Weights of a small transformer language model.
Size: 8 layers, width 640, 10 heads of 64, MLP 2560 tanh GELU, vocabulary 17981.
MLP neurons of a small language model. Each row is named by its layer, matrix (up: input weights) and neuron, and shows model dimensions 432-623. Each number is 500 + 25 x the weight over its row's rms, rounded and kept within 0 to 999. Numbers have three digits each.
After each neuron's rows, "fires after" lists the tokens most often just before its 100 highest values on Wikipedia text that the model never trained on. A number after a token or word is its count.

L3.up291:514494508511485563501499500505497444480480484505475497504531505480484505499475472526512476496489525467551502478456484535535490514467537485505481504452475535443467509510460509472455530519529481504509480506522476509466526500512491491519505495498524521530490438504469546516464499487504516449507501453519475461503536548492484459500511488537498532508567499499466565533460507494494489520479495548499516528515483549511518501482521486524520507521507501514487509500489466513454488463481476509508473519460482475477499511496491506510457506466512499484478483499508524517519516525487554527
fires after: "0" 48, "1" 13, "3" 4, "2" 4

L3.up520:475513471459508457503492508499508519441497467510536506489531457538542465481487534498510517457498483461468503487545476540458507509481484428470482531508491488471477488497514493421522499491452544475533530470527510534525503466517545532460491519496534514516492473522509515503551515513506496507494497511493527549510555477535483518497519505485479469495487507507463520500492536489508517506509493516483488536495446498497497514487496480527491514491513455516481481546468467460498529485482497470494499497475512454455483502488498505478526511463521521432514491477529471563514484493507505506
fires after: " |\n" 42, " " 20, "-" 8, "978" 5, "," 4

L3.up2261:489496501516478517506497493508462487534512515509490518475492519428499472506515508491525542509480483445485517493500462502505452481498466473465516483529533532488507528495534495537493487514479475518454484523500551522494483508516489498500546549480514475473520540482566478531511490541510501439525488456461474526478480508496491541519476503528525477489516464462491542505486476517497498485473517482505493437502479456476502500468473506470482482473527483506475443479509505511499471454527535491508490466489467487486476492490540492489474461493498498514505509508540490516505507493484520488
fires after: " " 55, " (" 7, "{" 4, " K" 4

L3.up1833:498471487508534474465489528541508496489501489528538545479492521497520525490489487481510512499533546518454537491525552513520530476489479520532507519498506480474482531530527506468503496490536510516526532501461489515478478522480490497492562481454515487522497481514500534507511515558498547508472510471461523475538482501533497470500479522535515487470503508508491495472495507515442508478511513503538510520467507499482500502497513459487464521506556508470561522486465488461494499445472439513473514528473498515524457533524490544446516505514542494516534507501435498496490541480487503524
fires after: " F" 18, " G" 13, " D" 11, " C" 7, " W" 6, " M" 5

L3.up769:500499494485504485475526494509502497464509552486468478485477457470490490471497533460489532514504532461447501488487476492528520508503507493484469504492494472490482511524487473520513497494531518526522502524520494484495484499481493474539500492474512444518504466484538525515528545479475501493470512464530495500493484511508471453477561537518515467489505487525532502479483475528455480455462503493548512503484468547480544510494510501522510519473477502448497494497503535516501522514480470525482501476502479515492490512451507482505501484466448535508475447501543474485526505506496457460
fires after: " |" 32, " " 21, ")" 9, "5" 5, " Final" 4

L3.up2244:493522509515494467539494483512472484516504537499504512512507543520525516516485505491529521521544525522526494484477505511525492467495546519502468517472540493488508492494492478477501506517552485530426459491518546488505467505503498480526469498468501481473532523515473488481463448571508517500470489509512495494436492506511523565522489544507509493499516534504508523483496511492524489512527501481485470463503518538530502510478489517523472507509503502509542546487494475559497471477485534536523486512550485499540518496482524492482479520541538502452504535489513542492514491459475490493
fires after: " |" 62, " his" 5, " its" 4

L3.up2383:490534496501476490507480481515499446507535509512458522539525490458538512541519454492449486501524489520492548488485491499507477508527505505530515441522489518493496507492435517484496492545507485506513515483521491502507507457498517503500520479516521492449492510510539527482445473547478514491474459533493515493513498482494450451486522484473523505518504521544506501495496477499502496482531439495493482459532507510501490487513514493508499493563545516537484472492470520484532471492460513461481523435507498517495480492489492517519500522486549478542546521500499474511508541529518532517
fires after: " −" 22, " +" 22, "+" 17, " —" 8, " |" 6

L3.up1341:489520519512517535453519498508438504483503503478506500532495547482508484494505464529510527511479477515479524516513516520520507437461479486484480466532493470455503527526532517443470486509516505472479553508514502496493455535518493481488513503493515453496537526522575542473479501488509535488479500485491461462530512480492505531497487556488463515494502533533510512487455514484489479518526482516515539507535440481507550463535512483506526513504540548552534460480490494496485508490525514472484478490486525518491477491481491542495469488507499520487510491544449488471510505468462543467
fires after: " F" 22, " V" 13, "F" 6, "N" 5, "f" 4

L3.up1515:536508507473491501520478487522493517472522454463469511546502511500501510458475493513498481492511483483482509521475470492463498488519498454498512482540524495483467476501500507483497505471464482517472498517464491507478503487508488464492536472479514506516490504474482501487511531544514473484536520511521542487468509521493542531482451493513554458502504442521503498515446518533497499512476478501467468489505466460530503523539513476527495485518468484506468505486486497469483507484458516490457472519445470510484500509472475517544468535473459479516486510519557527502511482450491498547
fires after: ")," 33, " a" 13, " is" 11, " =\n\n" 7, " an" 6, "," 5

L3.up2301:523507503484500519476502493531499513487547441531480517484476489484525508509523486521515503498548477503535528493555442516537545513532481501479499485520490518472490497463574494460536484515504520517490515524503487478490526465508522499485504459503495513513468496507534518498458507535535495502470483504529505486486501447507463487527489485456490451535473573464507521514523525514477508519509528496525506488505457499481487527466494493525493498513471518468514483495510512525569478498502518476542506535545515486491510504516499492470489516535448498484479511490497461488478474512510497490
fires after: " " 67, "." 24, " code" 4

L3.up747:517500502499482526505476460459512541501520472506481492502527522538508492497487489447522492473488521525508521533504502472449511463504496497452464513512505471472499516501486502476512546520485481531528513510474510471493517477496496481499487516527476501524502475524492536470492506482506498494513532495520513515482485468493550442521501530500513569454483502509476498503509462495529461537491529524515497486444509521527542472507496509484516542518485521469472510528482460477504482525500502504506446528489511514441532462507482487517523489524505514517516543501473495522521472463500503530
fires after: "1" 28, "0" 12, " c" 4, " ca" 4, "6" 4, "3" 4

L3.up1450:556526492498488508509475496490526505519464499507504505553505517489509455522512518450467481543515510508520467526502528515499513514553510521519477500489492467489498495500545523504539528527489518482518467512502506511534516490498487506496511513441481496474505505521514579511530500506473499501445504476532506511463481484486571507473461511503498556501505488485533457511494481529552494487462478512552461475550487489517535477497537491521538482494459487523449509490546470506511516527482511490487532482502532497508470542525514545482536516514473501501473537456501510517508511472519502535
fires after: "-" 18, "–" 13, "5" 7, ";" 7, "1" 6

L3.up2119:473454510513478463472516503492482491465516450485494551535493478483513479525484495484494517518483531506504519496494524486557463520460485514529482528518509526492478530502489530529485546528463531507503484481511479518536511505479500486523499467516537480546530513464549530494453518500459512492460467483554456508492466481535465492527471488528524492503516500516484470513496499478494537474503536533523474515477507515484511478547507543520497536495494483529503499507475477553525490452478506463498485448507488472473532517512459512498502498483506508501515531538520527482536502473538504500
fires after: " |" 26, " No" 8, "|" 8, " |\n" 7, " Ref" 5

L3.up2420:469503451503515516502488489457524527437524526500494505521474516467507517464504491552494497488513497515496542474531496469513530531500486483509531526491499517494496475531513502446533463497491501511487458481498529527466480485508458512499556468489543507527479533501518451533510537479515512501459495534516529497490524539499514481526465498536526464542494486513512507529541497508492488464490508492454503519478507525527533503489493515500507530510508463429543497477478520497504479477493537478457515512507496525525524439503496487491502499527473521476515504478523483444498483498466488478
fires after: " |" 64

L3.up805:521516504494503514520541516553508558497500478493493513477500514501484511494470557482497517503522501460523477448464531518504510558491462480461490519505473517452526524529505543513502499530476526478471501510501445518501473530498529504480459504476485498508538517538521484516517471524465450515508466504501503532490499492526536514516533515520482483516530500528526524459520555540502511506481531477503525499485497477523494502446494539551518512498499524480516512472501485482443462515554517502522515528513479491542512485547565517521502521492509502580478440490488517452462470537509531529
fires after: " " 37, "0" 27, " |" 8, "2" 7, "1" 4, "3" 4

L3.up683:476514464453448455479475526474488476497499502460510508520495487467492538489505473490515499491522480493487483517492452482476511503520515517543473488487508535496481483476457516511462483511515509442477490475503531479534497504507502498479547503488457524495525476519456514471474521464461490475508482508531505492517510503490487458516501436532456527506497539495477485481474524509498500531497440482526518498508508531444490489503501462512517491489524482481495530502445514522502501469494507505502501456498491473512486501526514503481466489483489488483529517499482494487531524473452465486
fires after: " |" 24, "." 21, "|" 8, ".g" 7

L3.up2477:519528487512562439503476458449488525488459491495474512562477473452539470503477482493483537489471491505504494493485437504524497508526498492499484440535506496444514512489506515485520518537500512487554515495449510522511535534503504505505518481529498480548521446545488538462483506524494512532451484513538495515512510477509499545532469491516492493504501522498447542503486492523478495533500472513513504517507497516478529508462482519508528539501476546491523496464489497487528497499458531498543484501514487481510503496509486527490494522487505500519475504545527478509490503518497481519
fires after: " |\n" 40, " |" 32, ":" 6, "30" 4, "01" 4

L3.up1708:518490477434509496490525511449484480522515578517513501466498487514519500479467532506499515486502481473518521493481436501504503500510507499489543432473487504477540486529476508510502490479520502531452494472543507501480529498468468468475454525482518494488470516513514459469458505499524485504428505496545509466515440484476483541516550506483487481516495453510507511495495500498553505486499503533520466510505519493515454495493483483477473507517465428504491473496465518454454506497490474478508489520505450473449480449503474504504491469499516512485516496512520548480505494539459498481
fires after: " " 56, " /" 13, " |" 7

L3.up1047:507532483517523513501476509458497484500523489480482459461527507478473497486510492510509473473517482487503483469453448478480531507528509535536451461495510489498507483519542456526570535482527594483516477498518505507474513526475460471532497514486479524468554501501508500488513499473494514522542520492503472525466494474485483482467482503511491441531510455479484460485472511493505489471493447496513498502504517498516458491514527498493502503493453502510433501504503464487475527537475555541521501523458500537538480554495520467470513480535509488511498507503503489471506547460516506491
fires after: "2" 20, "4" 20, "3" 15, " " 10, "5" 4

L3.up856:504509529495535472502526488464470460494456497494549535499474514523518509489493461497531523484537477538493530454497496501497504506502510479513463445486485485463486524499524533526522543503497458465483521519483483504552467558524500483514551529424521521521541515501471514531456493523467504534477487525474568479497496489536496436483507465447478466517491499451488450502505512496473503529530543476519532496499511514502515470511538488505518474492508446513521498508509482516458489528467544487531529502514526460516502477524514497476490516517542513524452488505501551528507556533449495488
fires after: " |" 47, "(s" 6, "|" 5

L3.up2457:541474520471496526524485475442520489498515540497490494480470476501462463506504508517449491480520472474511518520500503495519518495507498481480500483463504507509517473497544464499522521517499478498479530525491510491522457475502521499497551524522507472492538494540524484499439506521507501478502503555462484512507455503552478525503516524533485463485447523500433521525516521498535499474492502489499536488519457475539495504471512452451506507496492471483508488434504498513488494517483491511496503505493507474494461482509526499527475518466501491474491472478482498546459490498496520528
fires after: " " 48, " |" 13, " of" 7, "-" 5

L3.up1451:550507496510535508532488480492463498499495518483490464506497509556516509505508478530513496476496515509518517527522470499506515471488522447564489481509484505524489515564516463446489498483458516540464493550501543500492525507494543532475459483485485520477459493481505480546505493507486472515405491465512505493512491505514473468478499456469498472476470550523476506463502535512492505478487456520522526478532497505507521486503486479469507485509485514531511485491536497524504524476526526483479485474510492532537503515513546540441481501511498497488498548466521525521468514510510509451
fires after: " " 28, " |" 24

L3.up1350:501473524501463494501488508498516515555535519496558490533498501464527496483501471466498541505518488463511480532484504463515523505473472534474472512519521487507486507487491529479478522483514502506454504501478524477502500519489523516545479495502483529514532513487472471499497508540505510496490501524498539488474553454520542543509517492494516490480497475495494519476514526516523456495516548449497498491473501463461504541503503475472453494474481472485546504480491545479514436540479434506502514520484526484507473504477494547455518538468509516540512554451497527473494522480455480523
fires after: " " 29, " |" 28, ";" 8

L3.up435:493517522479561454543526521492481491518505476517453461521507507497554536472487475513550520456463520502537531492457484535471496501480461511565529458507510502496502498529524488500487461495520472474521505510498495497501534472433482486501510505511533494483526497489477514489492511477474510496490489470551512494523468479494545494478544565481519478496488505519434529528526487541492491528477515500506506518469523486507510451498487465539517481435477487544510473494494468497501469476538523487511483507530461496506510486489470503483559431496493488527488566475521530490538507504475496513
fires after: " |" 30, " No" 13, " |\n" 7

L3.up2149:526453504562481455519454498480478529438498505452507457499488485527501524500513481506492520513502507521502507497496497508526535456498514498511484454485491517529520496531479502491512540483527484459477498493490500478527528513481491500542501484483495523450505455473520517507514525507516499531501475504487496502509478507449527506519584474533526508516526440485501466498504488487478539524528519447485464506511471529464492527548453518498522513498547498492492500527488469492488496466511476463507530495477460496536511481505526479524464468467507507526496532511524504489494537479512513492
fires after: " |" 41, " l" 6, " the" 5, ";" 4

L3.up2056:510510540465537528510469530495500504478521473515526482541477492476522495501496476499503525486472531527548460525509511536566474471501476532476499518474540483541494493499499486544521453512495517468481428493514497462531517451493435520503500500516516535492515496480502484500517502530492488466479501502503510508495458459487496451493494543505525454495519518502515494526521468501530499503503504527522445512485512506505485481522490518468487525491509491499476493449504499448489496547447465498551498531424473508499503522514487514500542547491481510517484526541494450492523506485539504459
fires after: "–" 36, "|" 8, " T" 6, "200" 6, "201" 5

L3.up2121:492502462514500495485498521507545516498530487489538542489527501524494500533470476474534451475522507490495499484497476491464533479515507484505495500479480488468496549472479529470490505474498537515487505527521497468484469525467526508479485481488448478479496502460503466474552495519479475456508467515517519504474501480510481490507520459487469526468490470534540522508524476528535527506499505502495483502485526476482470478499534485462520514527462517492506539526561516487539529571524500531504471496507517508515537486505515534515500461488483449476518479496517485423508534467517497542
fires after: " in" 33, " of" 18

L3.up464:510469529517488479524470450512497454544483517497504487421519518494525537476518506498539516464531513493498460498485528481545498489523518508526515455513520490518511521502503491496478508500518473472500483513533482504515472482501527503503485502504536489479541500479489525488463497498475529531462510459525561497507514535514520502519509475516472459515526491536505498506456455491496491515546506469441514529480504448447509478523470475498464488466474546514506490497515484507525483490522472522518488479542500502513496511502484499491496504492486479536480498488531481488514499487462460496
fires after: " |" 31, " No" 9, "|" 7, "-writ" 4

L3.up1269:528466569490473483496535474514505525506508478498504500496473534494509524541509484543521495468478504502516512509510508503564513501553487509475520525444522525513498564533486539446494501472472463499529505481521506499524508537491541502480514499518524467494501480495516511516516489482487489525498467479472497506495520536462476466512488487497497487483486502484486472497504513504455520535493461486520502514476522504523450499485514503485472513512475506510541461537529489503522485499471447492502521567509473484514459491539430465520468503468556500538571497516529478521453512476472507491
fires after: " " 44, " the" 9, " in" 7

L3.up2459:495500480476509446487466475527502480454440500511491475520486507495515520535477506492463496491522527495553485527512518532548525524485503540515477505481511507506488459483528516498528519486525483472526530516501513490496461489489484504485507516474509492501526509529508504455501525470487510534503477516497477490534497536488484467541503502550465489476481537525526500504509524504521472525499501518498520515513486468483522522495494501502472519502491524526517511491508485454455476523516489498512477530493470439469551514516491542521469522491513512488514522525492456506505468502457465506
fires after: "201" 20, "–" 13, "202" 8, "199" 5, "200" 4, "%" 4

L3.up2439:500482482496500485450525530560493491487507516497491512538494540519462471522490473571440504498481505528484495444522473507549499487500511489482476496526509479484483500507450521480526468547456518478493475520466510503512463544456489478525519457513533534484516559438530472491516476511484483460516472501501496465525494535493495517542476549489463496467535496509503529470470497482489512492539483506517460479502523495520495479515514496481498527502494537512507520486494491488492490505458480491481476483454525496509502461481477497476517516467476467501488522465494483517508489467486527500
fires after: " |" 30, " the" 16, " " 14, "|" 5, " P" 5, " v" 5

L3.up1157:536482495493499469520458480517491469545487465500492474497513521547495504494490523470522511515495521478524474495457461522541461466511542493515472431515524496510478473477501498558453533506509514538491476483516471547433499466463518526520531480532476489482528475512465511510475518505475461527506509498468512450505517494477537481529493500498517505510456450493532508547465517502545495516503495502475461483519503492508511470526516523520526502490539498501456508466511501449498495551461521490514510491548523479476504446460491544522494477526451553493487500494546501502528525502502478474
fires after: " a" 24, " the" 23, " " 8, "–" 6, " an" 6, "-" 5

L3.up287:506498489488515499489471489515513476529544451522522517478488488513548486446500497537477504517510554506537502439466483472511480494564524500479476519462520505461514453509446491509498487528483513469482467485521513463513495517496464508525489490485495513537500508506491528499459534505475534531483467527522503513526489497497485537517552477481485479482500512504566503468499512477530482506506535493470528484524522516480512463521459450482498476459499504506518468452504498557502536500462560487533474501494487510518509482516476450504478478492470510473507529468482481524518519518485501537
fires after: " |" 56, " " 5

L3.up2544:532515495463502463473469487462456514464475449527499519537506555529507491509520504480506477458471513500504509496482478496469478504467489494503485492492507426548504498497545509468510493519480488558499544461487536487509484473484485487514451506486523495501526547491495492519517497515449502504507505514483477503512513516490503460472532452503479468503483504535562514459484477563518483515536489507461532503444532509526508465492504471525522520513511513473443495510526458462481489520519479514529480502459544444497488546495504531508486459507467521514520497513471479461544509461493521508
fires after: "." 15, " of" 13, " San" 8, " St" 6, " El" 4, " de" 4

L3.up404:502512504526471472483486491544475487495484488517483505505535503475477499520473480478527510483538475460482487507493458468562515536498469507507563513545489516472502451515501489491545480496523493537509485464532492527484502492509508512472503484486521561496538519521502471493525499518528506428493478499522538471474500487540505478527538487457503502531484525508536520497486502480515491502505498487486473504481508445528488495533544488534524507458521530486522473478532518492466468488514465485474546469456487487498481527469556478516492506545518504468525502506526511505492490424477538474
fires after: " " 44, "–" 7, " M" 5

L3.up2137:484511510500495445498466483477502457457476506475548561494485476490514512508487468529491470522476461461546515530451467516504545486520479492539541557495474492516505476507509514501532546514508521498496518533505496502505497511471485529502498516535500483489485535489519545501521515531517483471522548485455461481456462475522490517484505514523493488447491497514519468520513514513467449501511502467513483439516520471498476489521513504519523506501469479505488510495528475521487488490473480478543516503501490528456503444462488522494451529521469476501520530493522460501525512504491518514
fires after: " the" 14, " of" 11, " in" 9, " as" 7, " at" 6, " For" 4

L3.up1933:532490511469491506494490515507509488496489475497571497491469485489508544499526470495527503470471442503462524523526543541492468477440559472494512497461518458496467475489507506465500497525520507454456480474442478485473449485487495524492446532519546486486531460529459492488520503479538550471480497524448506483495508452484460525473459527490444532481487486474471547523483537482482492500497511499504505522504505526492520507514524505497530525506545474490461507480471520503518549505521483500482461490503463515498469466473516492509517537509506517508496518526543486495489515479472494447
fires after: " |\n" 27, "\n" 13, "\n\n" 11, " known" 5, " |\n\n" 4

L3.up1777:506499469481521530499478499557503466532466516512490493482508528460529492505510465503467520487523462479476510487531489501458460475488481513486514526530520472466526518539477523497467500502474471481568478493443473487529500478537506500547501485521536504490490502500480459527460492477467514518493459474504529531486529495491495507497505454480503528522520501498458459489519500485561477520464471504513492432566469479507477486464496502476476483493468500496491551482457483495483501494480562490522500498508482477497458493498493507462488522468502460479499519502499532521488527519489516506
fires after: " " 43, " +" 13

L3.up375:538458506485473489528483556459495505524528479524494481509464484488506566506465522477505510494537475540531444487503518521553529496453477514485500512445498487484522490496531480503484511487483509484455512491498482519496509538485499510505499527502513491536506488483513487492505502486509476548469473519575483520504501476511462476501493495502503469520544500540430500510522500528510495543465503543477546482512498473507486527523476501544495508497494558477483511479499506509535492523513502510462536479476512486492492487506517529520486499520488480508476489485525529508501475490521513514
fires after: "." 46, " |" 10, " " 7, ";" 5

L3.up1893:472540489476483498525498497534454511505525484475550539475473515503479534471523509473520498480548504495509542487522442493523505498570460463516488512472564488520483478472455470482496454486471501509554501488492498457507529444486484516465466485497484508492460472494432481507492527498463507442469479447482526538489481495486508554481477510481497517537557480515496503490472495496486528522513520474499495510538487522468506480492535499504523513492487535472505519541497509494552495487489473515495497495486467495537485495495554514486542528545490471519489507508495469508464498504490522508
fires after: " " 41, "|" 22, "\n" 5

L3.up53:504458495490480483504482517485508483481479457534466520460485477531502510483479483510537526522519515516475531450525492509556447486498500510459512528474475469545494490483524498505436516520487501515513524462513494495517480490465460506520463465503484492504511489520460499482511531492467473538508502489483461456528521495502536467509525502506471480494497508509465506507507559501521512522529504550507502473498554480551503491485487501508522554479520503518431493452473499491524540500456483500489537490500493533526524528470444507478491547511501497489484463512504526566537517460509489489
fires after: " the" 32, "202" 10, " Los" 7, "201" 6, " New" 4

L3.up340:495502530509521531471519565523515503488471484524512457488489531497524486523496483520463505500486539457556515509529535494498486510526495523504492490517507475501512482501491476509515492545557541472494501464506519489498470565520494511498508486511463493565554524480520466545505477505542497539468461538511528494531505463472479547504514468523556503474530521493536519495492515476464521467498482530511466521466534487454532462503533537498538538481530481516482498428519544518512492490503517485496477503532487486505520498479502478494525510505478530495491510514532538498469522467471484491
fires after: " |" 53, " " 13, "7" 7, "5" 7, "8" 7, "4" 7

L3.up901:516509490499538485531555506468457494482506531492498533518510472506498486501509502480494524534450465484477503506483507496480489530498501511493514528489518509492468527473506491481475498531495515461525527513523504484459496483513543465472519500503519505532515495507470506472524504550539468495487492503474512520516503481515523499484519501522479492484522470527500494499510502511516522493466523519491533525515483530509477476525498469500506512456507495512508477506523495560533538483538536527502485456484473452531480433472488470501501512523497503480446505489508567518507526521502478488
fires after: " " 32, "." 23, " |" 12, "9" 4, ";" 4, " (" 4

L3.up2289:526536486486547517490499496433474543493486501494532491505454480486496509449488512502549540463485489498516557510500546517553543515461535491529466500459489478481519535529515510521519469473484485494486506483468489523529532532436536497500504494508419529444515466567515511468511506494509507525490478493501529510507442521484490512501475557512517492505497516497498510468522499558497476488452471461479498490532439469475506488489443543489495490481506475510513486531489485501535464528554508499544480485519525453495450481512514497488491506517545492487501503499475480501500492475534481477
fires after: "." 64, ":" 4

L3.up1567:509489490511497525483505473515478540494503496472548529476526497490484493498480475487493532503519496497527517473551502507512503460536508472500526504503468486527533534489515490526500520490482511483524484492484564475512461504486487494475479495537493507480517543512531497480521490501457456500467446527473499479508490515528511477482479476531458459487500491483492503499483520493467490538512521514500484489478500443499489484511505535481486485541484476483509513520509480508493482521531519510521488510520480495540531484487486488511473514514475498485453481530491475438488487475496496531
fires after: " the" 38, " a" 8, " his" 7, " of" 5, " its" 4, " their" 4

L3.up804:468472481510505474502480502531493477463529482466524535523513511508513577534449478498489482528482498501462500476494530466464533500524472456469490484504490437460536486523493509494509497554526467531527463506577513564451482518473523485510545481525478454495497510474506503532482496490528466497499504481476418435535517495491458537497466504486484486493514538500534473452476465505459485525521461484512514493477486528513526531479510479477499540504539493515515508473453483477480526511505457496506518499496517469516529444505466516515487502488510497475519529483537475478476458484473532461
fires after: " V" 11, " J" 10, " F" 9, " d" 8, " A" 7, " v" 6

L3.up186:510486523499461462528481477488479510511517529518465469482483525516518469498535480541468475507480501497478549473525490521517481466498523507492474558533510522530476533502515576497480477527494455458454476465511494459485513476451479496476479492512517463514484515531489499476511487516491502528467469510502482480505507473469490509520496517442471522464478492492448495499515495505467481527488497493537446474518538474484494526486501502444496485498506546542515533492494483492458503501525499473472497508484460463458542480500475506510515449507550463508477515510583502486519447505532493509
fires after: " |" 28, " the" 17, "|" 8, " in" 4, " " 4

L3.up472:487524550509497474483483478511480491487507526505518442495484503558502471490518521486496511496510522519481465502469519498530529507493499462443517500538503495480488513499503527501474519490524510491555487438414470525526503498493556511520509511526489472494485534536490502500514516496494523499492474496540473502531504496519523526509546498511541464472497513492532520516451535509487507476513466543492501502487489461508494446486509519497527488501517457495466486480532530563478503497525501461472508485505500502494555507519506512508533492498528553507512516470522514497493501518535521509
fires after: " " 37, " |" 15, ";" 11, "-" 7

L3.up1355:503519510466537500521461515502455493505478503521494499509510503481505481550544480480548532495503498506494485520528495536529494495494520504513527547544484496503491520464496521485467468464482508474480479501497494519456521483518514475502495448508512493490484514496493495474488511528539488486476486485503539456508552466512525499496492469514494470524450506473489484503530487504493515494558487508488488515494494519468517471478539476464504429486516528474522508494464475462526515512510515484501503496507499470546513508446549519496530546511519526519525505451527568500527481464497496540
fires after: " " 59, "1" 9

L3.up1139:479557488496496502501527506457493476508529477501483532486496500470489502472494487533521473513488547503527488504521475463514521537508492534487538521544516487517443483513483503530467534499490515512492526525529490487512471480523476463493525497486479492458475551517505488467557489496476445492500511464484464511507571526515517530504467472491485521488418520530529516480483480515499503525435495522547482500510491512542502486525505522523521552492503531485539507493478508507466489500461545534528521519514515520536498495499497522486459502475508451479473523544542511490489471518530503475
fires after: " the" 44, "," 11, " in" 6

L3.up45:463512475498498484514474524503491489499561531507485498456525541484554473478547514487543538509500496506533490482477496480518502504533487493502526507471483520527515528502527498488492528480537484518509503485502538495504499518506515470506474468528530506502542508526511452454531483511513482484489502489512527482496460553517481513488518446523516489484478544494433444511469514509459443464476460487489529516504520478494495466506484466509489491508488547476512487481471531490526488508554500519520549510513459544500499490503446482530493450507488491546496550468491530495471513471463496503
fires after: "==" 62, "===" 25, " Auto" 5

L3.up93:517522523522483543481494511541495432478476492484475472517478512517503524458469512485555503467489517464536542454466477540505496533524519559514519506498498540498487481519526500513507503531533537543472492502497468491471525456505508467481518459471496505515544518529481440454543523476501506478514546482510498516498507516550530481450518506456546510513494499498499504487537500508483496527489506477513506553505489536523504497526546463495562504509506532515478493513514484497495498449498511495532527526476537492518517505593507519505488517515497468488498481489474540510489456480499476483
fires after: " " 49, "3" 8, " Ch" 5, "G" 4, "K" 4

L3.up2316:486519514503523507476441487458543544496494513475496552490536523520485492509466476473517506502501507469455498489499496481509475532514469512479529495481534498486520441470512477522506542499467482513506525548536476505486450460466498561485510537440519493480536463475480443472460531473504469490511503483501510460494509491486532509509511521489483478527532480514457502501523492510522491504477481522481525488480478487498534484491483483524445520476491487556513503518511470511483481519553492505517528521556529474465447477475484563539493481523503510492515484484517520527500511501544510507
fires after: " " 65

L3.up761:520492474470493486504488526505492523500513489473470466495505503451504537520492526487495517541492478533512495475538507498521512563483498511530457484469462519479450480555487473456493529482497536501542548507502468499509473502506552536482529496521495476511494484513522481501471479534527532513486473493482506448495531495519490500512495475520524530448497525508497486521475468487521472527460506518484488507490484479519476504463516529535518519487458490518528520453561478517484495514487551503459507474525476468492527527510517508500493438507479543496557512510498537539491564572501528477
fires after: "6" 12, "7" 10, "4" 8, " +" 7, "5" 7, "8" 7

L3.up993:515444485476465479501528471480472490590520486508486476494488507488509490473509494505470504481510550488511496466517489530473498469489499512506506465460483522485492462495491496453510498469502457516492490566508503480497463481473516500472509493504463497504465514488454491483498472490464541515496493531498490518521484501521510457490467470532477547487481548488536448490517480465458470504505432484495480507483504475494532492510467489498502534501503539502469505503493507497498520526514480465507477519525499505487510508488487515541494510449494517494503482465514479486477489410499519516
fires after: " " 45, "==" 6, "." 5

L3.up30:509509528519526486477490549501504500495471483499489478471500507499552467533521458538531524517496502509494535513488484495547499518527530509503484534489507497559482479503453479465483476501514515472484510532537468494479504499499483526480498490551559483561524504489514506506489499486450500513482515508486489495520527445478514534474496552503511512486463497474473489451493508486494483479515482481516460485527539474531529496495532507508470535495512514519502484484509449496494496492464500479514463507504515548527484491463434495487530508480477496471492515500486560485510500525500522489
fires after: " |" 27, "==" 14, "|" 5, " |\n" 4, "-" 4

L3.up768:503487544495477508488467473561499465516535518478518529488473542526490489503536524502492548501521463484522504451494494505507528510504542486478537469470498497518475491476470502492494510505459494500521477526508462489535500504517519488511497501523492538473493495522481504486514522545468500513484505475460480457504506500496512486464571489499495475464515495481554505500517465511507468500518494496474522485504524472532496477505500549499492513446480544498466472505477529433494513532528504499528497494505488530473439501513515503524528472536519536418483535478502555517503480518463480486
fires after: " " 55, " |" 12

L3.up1164:483529496513484487500535504523521514481497454497514471500513520469464490525483474486525504484509432466509519493506510547500511505497476497498513503509508476510489542499504498501495555521447501508478492450513496518486510499523520492513496479481491512487504499560523520528453513531458447554469488485516459497469485509498480475507520470497501475545516542493478503508490470506447510512498509465514507509502525512507499476555492492491569518480500529502511482482537509504468515510483513468460536517554477481473507531504478487502479457466452507495455513475493468480516527527469494512
fires after: "4" 19, " |" 16, "6" 15, "7" 11, "5" 6, "8" 6

L3.up2281:478506495506521477521484502508532514488481513458539517503512546500523547550512508490458457511518480506506499503494473488484516485469500519471472500573495490481505499541461513523482493525515516483491484472449465495522520525521554518532538491488489495477524467500512513476511518501498470491522528473517541533529520509485514533515499530513540493568547516519550490507485511486515507519502495557504495498525493467520522469506503521491504529476465521498523487482434522531445501520500501499530474504467498510532485467506558492510488532477513507453521513500514516470510505420489515498
fires after: " a" 42, " A" 7, " an" 4